config = dict(
    n_head=8,
    weight_decay=0.021,
    decay_fraction=0.929,
    doc_mask=True,
    train_tokens=902600000,
)
MLP neurons of a small language model. Each row is named by its layer, matrix (down: output weights) and neuron, and shows model dimensions 0-255. Each number is 500 + 25 x the weight over its row's rms, rounded and kept within 0 to 999. Numbers have three digits each.
Before each neuron's rows, "fires before" lists the tokens most often just after its 100 highest values on Wikipedia text that the model never trained on. A number after a token or word is its count.

fires before: " |" 62, "." 13, "," 5, "5" 4
L2.down1276:490498525479518505525531504507509501537537490518511540498529524534470550504503507463483503529470521526562511516516475482447498501519491491467491492545514461530499516516484488542504510499533458534493491439477499535494481530515543477506529490535504493529530568477465503497543534469503519478499476533565486546535502493494504510503521517472487502497496537454482488515491507510497532488508496492498542495532538464511501464489506544473519481477547460514505563514526496517517487472484524476491527494478518491511501509490554502544488480475497491480496482524525494537502459472465483518450563530487448504466527485508517508512479469515478543522516457491509488535518526523482546481505533469470511456483509505458515476492517468487487513513493500474463465506508503516483531500529480

fires before: "\n" 93
L2.down1677:516490514524476532515518482514522540488535510497472506491528510530480493475538472499518483506511478488485510532522461498466508488475511492476506481498486499520493516492516536514542532510488518486481529513512510435471479511501494492490504501505483505528474507504496484473417512527466515477556497473520523514501539506481505512520510485501491512469520517484505515461517482475498478500483539509513522508468542524508529523473501538522496470530499501509508516532470495499515488497538497495519514531481513510539452493504537487525515476519521496489483762473491522486481485520519493460525513492529504513502525498459534488514493470498512496483499454527487480500525494492455510451432476474508467538511506528477455522501517504486516483548523482523541505510531523518520546491499491

fires before: " " 38, " the" 20
L2.down1059:414487510473530488520526490492491501476491484525466512469478499516507489486511553488498495484497466458552527516496497522504470482502517516485496498550502507515481487501497547442487483517513474525508489471483516474506492514498445514480445529504524521507528517523507501499519459456492518468477518470521535506495521544491427460522452522492485503502483529479465491455499501433513526497541512524474499509513492466506502486475478459539483469478488529515521469498459511497512513503486432498489520544483527503510483466493459485468517518504511486521530601518477454499521496522473499438496481501503526511459524526460492516504478523551454483543490485515474417461499501489467469504480523521489496462526507479489517464478523505499507467493466527487533525506508486501506535510537501

fires before: "===" 24, "==" 19, "The" 9, "|" 8
L2.down831:491506506543524503509458528517504474487506487502472521478471540502519532463528534484464478509505518489486505515520534475514433488502488512569551475512475491477526486524527475522506500522541507539502477504495478433485536546498476451523501491523473451527496499532513489527538522502512513519478509492473490520485495507495497514485490451519490512488488505480504442491472518523525465486453485446488497509514511469503452527471515515524495527519490518492536488537543526483476501477504504453480524471509523501504485490513458524524515485469504480488502536474535532453546473494502497469513476534487466482506498514495519504513540514497447486465522527517528445483472473478482496485512536458474541511518512470501485509532545471506484513487453507501524508556497472476499484494499564

fires before: " " 42, "8" 9, "3" 8, "0" 8, "4" 6, "2" 5
L2.down2950:497543507486493486497482490499444496529511457522484553446513497519502468491439514527513505478523525509497500478500577491503509499480505533508491586514522505562507504526513512478495485478522506486502510475520501494507464532490550492470443520508537471520489498512522504514493477522451493543479516503521477507496529482511488477492450506485500497519504493517434452478466531490509476516523454486499476531505503487502488535511514495514481516538467475520515543476487524541513501466511506475540483465500485502508526512509503531490511500439531531531513492532507474497519544524478472477492503544532533477507493483527510516533543507469488490506491469520530483482487503503502442527498502557500469473456443500492503509504473478475515504491490474513500465474475477484501547534504505

fires before: "|" 55, "\n" 7, "|---|" 4, "|---|---|" 4, "|---|---|---|" 4, " |" 4
L2.down2786:454507478519468472503484500495489515499526486556499479497526518494487573489473531494499524486467511468520444474529484490520524506464517510499458504512482473500459496487498495478447520524511542511515430488508496534437519507471500514499499501533495520496530475532484475501507495513506482464514489542534517472478478493539491499518522562514523502473501506514512496510484486481469506483453568508465473464475486535464524489470541520573506444481480490507514504498503500544548509513527548511520497496455540508545542474453512494504533498536476539486496471500520522495486480498471484574487503550534479502498468475469515480473457495514498512475521488477521524503506505495470496508506486461480555490459535492490484500496478481557513486461512508492516473501477511537509483427466510

fires before: "==" 26, "In" 9, " that" 6, "The" 6, "." 4, " to" 4
L2.down2281:521543548480452519515489519506506460472506480535507531503493527513510500522524515516489498516508551504537552504515522467513511460519465533476501530506480492509517495508534496469521480477497452527483498504460530478494454503532510499511481539473510491567488541469507534512486505546457489519495456500538486504486512503475495523505488499477451496496538498508472477512517495522489518478488481505543510545463484451482465503479459493513513526533485534480484473518517498484513537529478551534500510524527516497513457496517471521470488536496531539489517555514512538499583503500475497448481453510490524531510533488461530468518510519520549503508487496477517481512489476461442456486519504470528513474464512508484503499542507451523481541492534485494518498503511513452512537496521522

fires before: " " 51, " |" 6, " in" 5
L2.down2783:458499501567519517514511481455494509520536491514531511521472522542504464503466532524485510483497501510503501506501481522478513540502491452496485504495508526558514543485502483550508485493531524531463504521503497528496491508472510491487435489517536525501481477491545522501497491442503494484519519482513507448533504451508465469468477498496493512536528520531502495511471476447476496488514453489506529528500497494477514534534529481543473519539458491504480509467478487485522522495496497486516491532496485479517520506530483473486482525462494454506506632495491530523486560527510512500502467431593522532478478503489494518478508508522521503453522537554490483487527502509531512498494497475493514498463474474530501499455522459471444545472482530439521478464473513486509537523448518

fires before: " " 66
L2.down2306:511508488546490478476516519478521561517483496558534510505503492500528485522496491501490556480480462506508471472489486469485526515528494509517467508511564548523495446497520481516530466493503531482532482500546520495505466497534509498532496487463491550496518491507506532513519477528529531456500490502479545516482483501532527502506457517503465493517506502527478471501468564472552521468530483480505472503499476477529503516553535539515498472494492510510442487491497524511489503477497479518523506498504465490441524521506456506559487487475456482462513484519542496525523525529482552520510481495483523495511477494471456483488534505457503536495501508578510485474514480558504495507467520458493482457513480491483507515509533437491477487459472507513530494450469544505482538473454508

fires before: "==" 18, "y" 18, "===" 14, " |" 5, " The" 5, "|" 4
L2.down2998:478508513498481520478481448500523486498469516495530474485475475522498487562523489533518537545499504491522556491496510503518531570514489520510477506463485529492514531478520542507502480503496511506492508459470493505488514489507488521476503491506469497476507494509480509527467491453483491521492515531515492481476526483475463521501501449492431528505487527499484480469488538511447485501500482495500499496502528496500502504503486466530498511465522496515482560524497544511478500511491497462513462484502538491513527488528495492478485456484523495478549626513515476506497491522497504516487487488511481476459553508480549484492500524514497499514513491487493494488486493493522486513496475527501516523495467513513495502492499509514441494478487495532507531520522534525499481477505462

fires before: "1" 44, "2" 33, "0" 22
L2.down1427:488504499538482479500574493494477517519496523509468521506504487530504523537505508461513477509488476532544512459515500501510521482495477488503478505484516525455515525522514504465498526523476505495535505474504493449531505483520493484490510516502488555523499498521498510497503532518517513509493485507489476532473481478447498485503476497465548541512477522486503511514477529488462549479505510521498514484472495479498504460539497505501514490505496453500501527506514516471509503467491474507513539472458500477494499500518541508494521495493491465515530680510506496507477521491488557491549497457508548508493440522480488502515469482512526470499500483468476533491499471552477482494495515488490476538469484496489500538555491483497476519487498488527501487516494531482494503509476509

fires before: " |" 40, "." 20, "\n" 8, "–" 4
L2.down1820:488482521508453534505474534517452504504458532508470493505469510511516504503474510482484518507518483508545505493529480521474529522557459526513447501466505516513526514449515484471503538487510502497476511487470494468546526502454515500500478534447529495528503488468493525508461449475516492522497518517516456507483515497513509497558519490499499514445506461503512476495527481490470495519506486494524505488455510572521511475465487527523527547501492481482528532478523498514452504528467498511451525482545475429456506548469500537424490515509491491535544516502523462506486529483469522498518497496506448521453525472546470503503490493486543514475510510505506544488452515471479515506545501489494500505432530501449441455532511521487537540502469489480501511546520479555498536535492493

fires before: " " 55, "." 8, "," 4
L2.down2996:458519503522488501492532447511481537468493495508447487510545467470503496562501516503525515475503504498561508488508490499507520473484460492469534499488483527488503515461514457496483518500477529522467492470483544533499487466539473482520495521479465493478437494500533479496454539488459511512477519503465498483506463461489513484494481497485452464499528513519530512505531533459443493490487477421515522488520504526482513539511519474511523554485527502478505483505476525484519549522520481542537458485546484491499554505485498501469487551455505497491507553463499454500505525544484566445480478501519493522509518460531506486476533473517489509499495485532535526478487499518470494523459498502503505499470493489533466453461447516520513497488514495504499507505514470504485542472530522

fires before: " " 43, "8" 11, "3" 10, "0" 7, "7" 7, "1" 6
L2.down1891:502541490517494456477470490465443510468505492524492552499493519540501477521456515540514496508519481544526529487515492516501526496506511512470501504499523489533486529518473483512504507502495513531530494498500476479472500534483501534492491509482497501525553509514542506479495516510493479548499455428522509517505528544491515496486479508476486522482534484521490467506443490491516487512515514523498487481492469491489500474493497537502484524549480497500532446473487486510493516479503494486517524480489490515465518479495523528478536535478498477491512667477519503507538497543489472499521462537529503483497513542497467515460493491473505478511450516498502500480506489497520520548465539529511509527458519517504521480495497515516522522508503514563485431500514486525539568508483522

fires before: " of" 30, "s" 14, " " 12, ":" 9, "y" 5, " listing" 4
L2.down269:477509506494484481494496515497503533477511511486461542520476495519518486490490454514514474550439542511541504508503503495518464529471475532511514515506493511539501505486533522504493433520509514467496505463461490498495472483489536439451563531494497521506480455509516501537480554481499521491470493505530523479466546480506477454505511479502504517510503553525478482488513503498529490473483452467515496469486522502497500468508492535521492503518523493435515535486524504543511517517518513512485528499545505505487503528488516477501495447539462547468524562523508487486517506464493474526491499503467512496453487493465495536502478484506495518470525488494531483504506517494545523525512505509487516500485494495479503489515467490496500505529484536473524507502499480475536456483508510

fires before: "\n" 97
L2.down2953:530466481541504433510505507522480462523469536517507491548509487472502527460523546481515474499494478490468511460471478512487476519511481514489496470544550489498507482506429477485505474487504498542505509513472476537501511511492487525524498507511497484433487497489538516459502523492513498537500504476498474499490498517490485496478547492529522490512527466506513508527504488477514499469499483501532484507458494518495505454510470472512539481502534513492504482523529496473469522518553510501489514447521509448508467517474521461504494509519528494530507804496485514469492482489506505505531474534515473494527493520490461542488472494516520482549510492500500489534526513504470503528451463523529535479529459494520499477512521537560461484500508534479524491527487472498513484481496535

fires before: "\n" 49, "==" 8
L2.down1658:485487498514500531512518486481515505521504501507481490478513532506537498517443490471505511503496516519511478529513487508493494516480492494492508511494480503532529521481510528516534520487441483502520506539469472498487490507507475507488530490514516462530497508485515451567509531486519504490526447500476528459534497496504542467521456457483465445497459521476476484481484518510513532490526475476493432518489538476505500476475543454548492488482457504488535493466460522480534513510499506512550511524461523499490507466516447534497513512502506503477471547490524520488505453508468440493493534517513546536519450486478479483523464474512491473484474545569455499500541487513494474477470508522485466534492483502499451475558493477518491493480470464514527476488479509478474505507470507

fires before: "-" 63, "|" 11, "\n" 10
L2.down2956:495481480529500498537482457491504505481504483505481503485544486513486516512475503538502524476453486486484472470519484505502501497507521513518521462524520504479537471509472469539506497508484504518517488503529522498498482503538485493495498508515455518508472465483494472490493501477525505476467501480509478469526478518479519509493497486493470531523544483563517502508496554481519488474478511510557496535526511476512516492533509463518541514512510509505448518514506508493461478530494554486462484533523499454477474487459538470480492495434497492489508671514471473492471480494502464482484455505488527457495529515512509528499496540532519539523473494486474496536478484533454545498467459490477476468507458467495530456448489498499495480483500510462478490516511480471476499491525453

fires before: "\n" 35, " –" 13, " |" 8, "---|---|---|---|" 7, " " 6, "==" 5
L2.down2363:467530479510478473440504499473477470475493486424532501499522493547514495486521538518540510485514518529478469519488545485513454506500461500494519475511497500522446508528529478515510484467512518498455487495520476469489514511487472535480500495498509520479499538467493504523493501512521504461536503504475493513519552500492470519471497495485522448491497507490517512468447480510518519551483500469560505523498505445489514479518472466496484493478474521519523499544493538481536540489522504530471514470485510549470498522501494523518505528513536482481509464541513475535487534497561490491518573509514475432554563504472468474492508531467486501490488503514500534466482492492506488525491490512492484531547510531528516517451523508452495532523472515480526454550452525477505491526497537

fires before: "0" 19, "2" 15, "7" 10, "1" 10, "5" 9, "3" 7
L2.down1179:444538518500506502518514484493463509512459497550502492502485522484463487482444484516516477499468503485525464467515518515513499505478490506486505500511500503487514501484469491503514545490452498430522513499509491533462492483556518487471510523486477501479478446496504457481484497516518524483487464466513506451472487506524493501518461467499502505473510528511473522502540532523505489478517480476490512510475513510520516498510546487482531492478547525498491481553523486477530507546486509528519521564474511491528542506484471496522501536496490525515544557455497510444450517495511526470501544498529509470514513474532538453503537529490529467509545473505529508514527498501497542517523498506520512485504486501553508513489461537513497500488508478470509532525471512498471477508475517

fires before: " |" 25, "." 21, "0" 18
L2.down2683:462442540517477455520486554494501508486456512510523495546485484505516468527510505528501498514469453493460450523505485494507494532481528505480500497522504509514508512522492482542519498423516503485547506539534471517483473462520559507520502445536424462527481519491522510548519483563472482517466511493481558497493523504503519470458473514530469499529447494500477519482517501455498510497437539512503496517506499474437463491488521525538520444510512488477534494494473456497532522486565469530483446484458518521525483501508491479485516497507493512486516497495495442486545492552514514484457482511498517509511507546499520529510489544533521505452481470491492496452524503497533507480526490523467515513494480519505505499503506495522505469516520508536483516526491513485468487512427519

fires before: "\n" 59, "|" 35
L2.down2907:494526492510528489500476530492501499518494469517514492542520501485494505485504520486514518519498486521527500486509474476519498472497498486512527529486508525532492528526455488510493531538506502503482492540463517416460510518543483509483503509501484529496472500467499516441519465489524523472497474454540534537492495483491513516522533499546502493486496443501487541500482505483508470522525531521460555511479497448530474500469504541488482481544488507480547529515523516536488509526508483510502532483477485505489504489467486499485487474500530486473517783436524450528519532474511500513506527470520482482494495498528531502467479486492500520510516497514503545514496517476481476450495479492465482532472499470505488482512553488506485513527491480521495497457528478489524504515479453

fires before: "\n" 36, "---|---|---|---|" 18
L2.down522:484528472527463540465487490494461455442484526496511456485533484456514473456498502465518484470542538513520472493511511505484473447477502508520474503515471478516521463473525499486544491482497486499480487513507490464504483481458533515507502494554475548464495494513444536491533508538479465502534455512477483495504498506515487482518534527494435486492492528476529493509459509490548518472515491518501472514530484471502511525535481488497508466500518534457499490509496523515485502432510507498511477519473529510475494542523517512518473521488475585518502511462501493539487503512521503521529510511490481516542509511459507476447510502484512483542515517492517467504489514534488531494485565512490506502483477480497506507468521508484502512479476487508528513475487509505486492466475468

fires before: "s" 32, " " 15, " the" 14, " |" 7, " a" 4
L2.down2441:518468469449507497489507534454511479508504476477530512516495494505510469450512495500497469480501485451457540519531468499490512478517486527531481517496488498472502516464472501520501525486484528521538483479483486519469482498549529451492489487485519496492525532523506544543494495498468519523483509477512497483456506508524505524499494481520562493540511531477491535496494499527494533470526525528503508529505475521487505539506515563509552509546469521498475498485495506524527532531505521511515492510493471504502483474515461519487511496498481482465505507498489473498497472472532542507496467513519478498465470492500482514511543491539496474495475505509474548526501484518482488478509533482534515507462509452512498503518489478513459507458484508485515505480463506487486557478480513

fires before: "9" 34, "0" 9, "8" 7, " of" 6, " G" 5, "7" 5
L2.down900:472512522516469536471501504504497465511490533487507521494514477511525500496534500455451518514529473501511472494493511490519498471468515509495497505506494475504472487454513505521499541489501508546491485476501457490518519507513522520542484512469482475521476500466474486497520509548564515502496517517502528501521535470468458428460452500471500449533471478486496497502527503489498535528487473541556514502476520535497479544512498485513451508547520494505524510466490559491483464552491492471483545514489509576506468459508495478494523498500521519507506561538499481515493506541525502442508536507503494519467525538457477518485466474478544564531536539475519502501506496456508470504493515499478543499483491511499493522476503512487486520498502495483508484494496484503499472488493477

fires before: " " 67
L2.down2830:511496503506546541470486554476469517517489494547490473499499514517532519495522518516443533491495504530475517488491534534479557479518497498487522497531467468447504478487465496492528482505495487462498464491460439505537486476504500486521498514495498514495493491513464477536509482497500517495517489453452547474447495480507523475479470480461473494517495525516456552490505481445474502466517531531480495511506466520496518495479519547490495486472490517489486532503460542503479447546548522517497479527498514491530534510482520487482502511493482486499528412536506547487465528531523529461499487489490484495516490467550519494533511521502509535512501492448504472487539521491488508521513469510504503502509513522525441486480506514465532498495486537505480502447510507564496492553507507

fires before: "," 43, "0" 9, "3" 7, "2" 6, "9" 6
L2.down1660:499507504532485474502471518512445521510506480528546510491529497526499468492474488524496490502489533517481481496528485487507454528504514507514516548497519524495507515481505498481479514449498484487524528448505508490504509506467499527449534509514507505489472522526529510511491523516508462504491502569504535481476501483505462495504494521493474527490488482514525495523487502430449505490497496481544492525490494476475509500519479501529528497501476536512496481491491470504477453501507489512518495506477497502542519469510487507463517525526507535471441481495482501464536449516515505448519512446465497467527535478534462516482499469467507474469500518507482574502479478496460494500454531509525540482490560525505525474462553495479450537487539509515514475570493527489485544542499471

fires before: "\n" 69
L2.down2577:526493495506494512518455452534529524478511563511508494492479497462539511528499459477505536500470478505455485493495497527457501490497515497539497500510513502483515541482499520504527441510511536495525499487556534463490537502484492523480476476491533505496487508470475510466495489509526485477542496497502499495493504521478496471513472500484500558495539470494540528493519496490484456474444521441501524500541462485503522493506490529496473481504509528474516535476479509469513522508445551472491493514535504448514514504491516471484487441505473526494506439501476460488434536503511510532443505513507456487474523500481506548516533465540478478524532501552472510480490503515483486473496533493531496537464536470487519528514511470522463531522542503528476494472491492513500466501487542

fires before: "-" 33, " " 19, "\n" 18
L2.down1637:525505534465473476506518462492535477507508459546498473514497550526476484527505441436497505524567480489491512517466503500533500510521514498496476481525495491530523490484483473531475470512516531503536534514534482483529504473457442478497481501488517466481575484493512523501443546487524491526495505480515482485518511483510485507545492511478538496509470484509503465470506465497495529426488488530501519532482493507495508483482516523511506520464508497496527496491433506533483464481480514488507502514531529477497486494543473482519482521479506488485491583471479536505468487578502535506539538535499453497533480517521525530502507502522495503482483482533502514471540521507516505482481513471523501541544490512491470482514507490514512535502475472525475514482492493533499506481507479

fires before: "," 27, " as" 12, " the" 12
L2.down2327:533493515469508489498464506511537470511532487520524516514511514508514497563528493515480469470553542470478498543517463490492504498441483494553497520504484456452546418521504490507491500604522487517512505489522505477491518525520513552487500494533492490534527502545492523557452497544502512476517513499498483507508500560493487544471495464494484545515540477519498518538445525491497498550514475538455542525518537467508501468451492479552476521477452460505516470532489512487505523518507506486498501478483496473512470537470507485466505499463522507501582454520531520501531479523521482543433475532491519503511451522456486480517506473502506510508533515482520509506524492489530502482488498503475511457510518500450491490514542475524465489447484507506482507526498458491508504490523482

fires before: "\n" 44, "-" 36, "|" 13
L2.down588:514455502514474493466485517489482492519524493520498515518526520499503525500515467497503467530496493524465512458533472488516474497527475486480486518536484492530472530472476497526509481483508489490515527534490504435473505482489480506506519501509457514497499485478477541502493497523491474498505515499485489477485524482498478505503515496500506488508482525509509499489517512490498500464502492502496535496497489519505506466506480505525506452487535505476524515545496488520518485536459527504507504516485491478485502507517524511517535472484501472466509927484506485537485502494491538497507498532488488524478519504473467510499506509487487486471485484503485471488543495516507508458458522502492527507518529483518494488494508508476500513523508513502516473492516462517511486474518485

fires before: " " 50, "3" 9, "0" 8, "8" 5
L2.down1935:523510517525549505481473517476512520489465546512451522495495489498444506492500552482470494507506527549528467478523501496511564520489506478497515539485506510555520484523480488545512533467453454490515477499495522546497530488481514490489469513507495534495491518510544520494491517476472532509460519483479489493526476539511515490487415492477475548534492503500463501479495491475521517486508485504511520520501485498471507512511550526499464501471563480497499473505531518505484532515481497456520494527519470550510515442505482522488513484480514490499482501545515531485541507516475469474495528496486515500531504469471504479527549541487536511520506506543494471444517493482521529523487497535484490467445445477475456517496502508546544505520501468489508487476516516496516514547491491

fires before: "==" 56, "The" 7, "In" 4, "===" 4
L2.down867:503525515482482547468485523483510516521518522447488518503539503504482511522492570476442499505501563469483487523499513464531502485498467490462489533499519518505492488483485493458471503512490519529473524509522499467460526518507489473511510530519499438513489482513548476483477514529438485515459499500515495506497501564542501472525483504486504482502492480560449464495512538513521528542415488506507477524510494471482534522553477502517495471544486479486531513502491488508443495524472533527523502490458503463515462512501511494471518508512488508515508483454548509467546504463503503480492486548476536477481517536490510472493503518532504496490506492481524489554471498542472424491511503472524509469517469462493501463470507505511492508490489510483516463512515510497516536464493493

fires before: " |" 73, "." 8, "," 5
L2.down132:533464489503517499506475518535501516483503554471509519527499487516501502569514507513490475494491510472506486515502471472486520505496538512488525506477499510483490479509537520512507540490494526522535496471462490513478489515539540482510505477493492477488546567481521521477463543464469507519509528524505511468509524465449504511537508502482510504508498469502531457500530512481534528529516465529500523497527483512525509509478479515506442506491508468500560455476484495516543473505479530536446539508491502446509541469505504470496502543511511519492590496460498478519522485521515514482516504496509507505481493475520516512484456504486504545520501522460462538489475507515514463461495557505522511490527511519492502538494511482495523512487500522512511510524498526513499455517487522

fires before: " |" 64, ";" 7
L2.down2422:532505470514510472515466477510521490496467488525520469488514473487478492537528498512520451496450516515467499501574492517514517543525500524469515467499487494504532500494546520516506494471505527460496524514491512574471500478505452503507501501514532494479493502484498464515508514461502491529528499500521531459488486517495503502539511512491511527507499491507500522481501488527553490450499502446525565497494498484479489501496515494513499498517467491532543501447503493523506500503510510495488511527497535491478571507514538458525495503561510517512513572477489463517523466506466487440549451507499502522479491535548473493506484486476506467466525500485485485498480496489532489478508490514492494556457515514478499466476511504499444495529495502530491498471508521465495483514488497

fires before: " " 43, "-" 8
L2.down2338:477485519507512498514493488500485498541503454508513500484487499536513519505513489543489492483478458488518504475489494531472499462521479567517489497552492521537512484462478521485527489476491518536470510536503500482494487531463473522503481527450515490538507517497486494519494535462449472462476526482534516507500510454484501507527450540502498484503506524532512539471483502553509456530474511554476501480508514485511526523529500485525503481487480497462507469481449499529485510507483470479490528485476469529525467485510515529531513495504491541540481475483474505523490521530537448473535464506529511551441493483553512472467484506533533529480541521503487498513548485469475536496503511527490511521508512511469500488553525510533514519476533482531484555480484489495513496470516485

fires before: "9" 20, "\n" 19, "8" 17, "7" 9, "1" 8
L2.down1755:556499489509480506520463465504502475547512538472506498492522501518485508522490477523535512517565490467539523525515526518492477496477501477511523510512511509473563459498538512501471514511510476511532490471498491441476453512444494512503503504482485510530550453502531511516488533498500496504496532460486531471487459511494530481523513536433500521503502539476506493471496506477525523469524510520466505486450550495528505484475508532485471542500476496511460514464468475506509507467530504475516474517544552509474514523528491479513470530503473482430476690469510540478451519504519541483514488583521492495516481483495513476528508493527499459498498488526479513475505575490482523523496514514472460508490532539497509512517477506517538502522475497459521480533498482518538532541510479

fires before: "\n" 40, " The" 16, " It" 13, " He" 10
L2.down1847:457528485486504504491513506496522529513501521441469525503526534501500470536520483465497530504494513494520523464508499530543499468484502474497533486529485473523487525543496506497511492522508487500490507504499541500419506476504543518502494487469519501476536534470528523442495519498506484495533470566531516532488485503522528472551514479499529471514471457508518490504523473482543477511523508473496493522527509476519510512468488492486506484508472488465500524467497516542469486511529476491501471521502492471451488536490474526441488528527484450517485808501522478480510515498527465517494474509501476517474485505444507500509481503499467513505436531499497524488523508496495505494504497520487484517539525495506510429523489520529495468527508484518552504496534496475520511499475478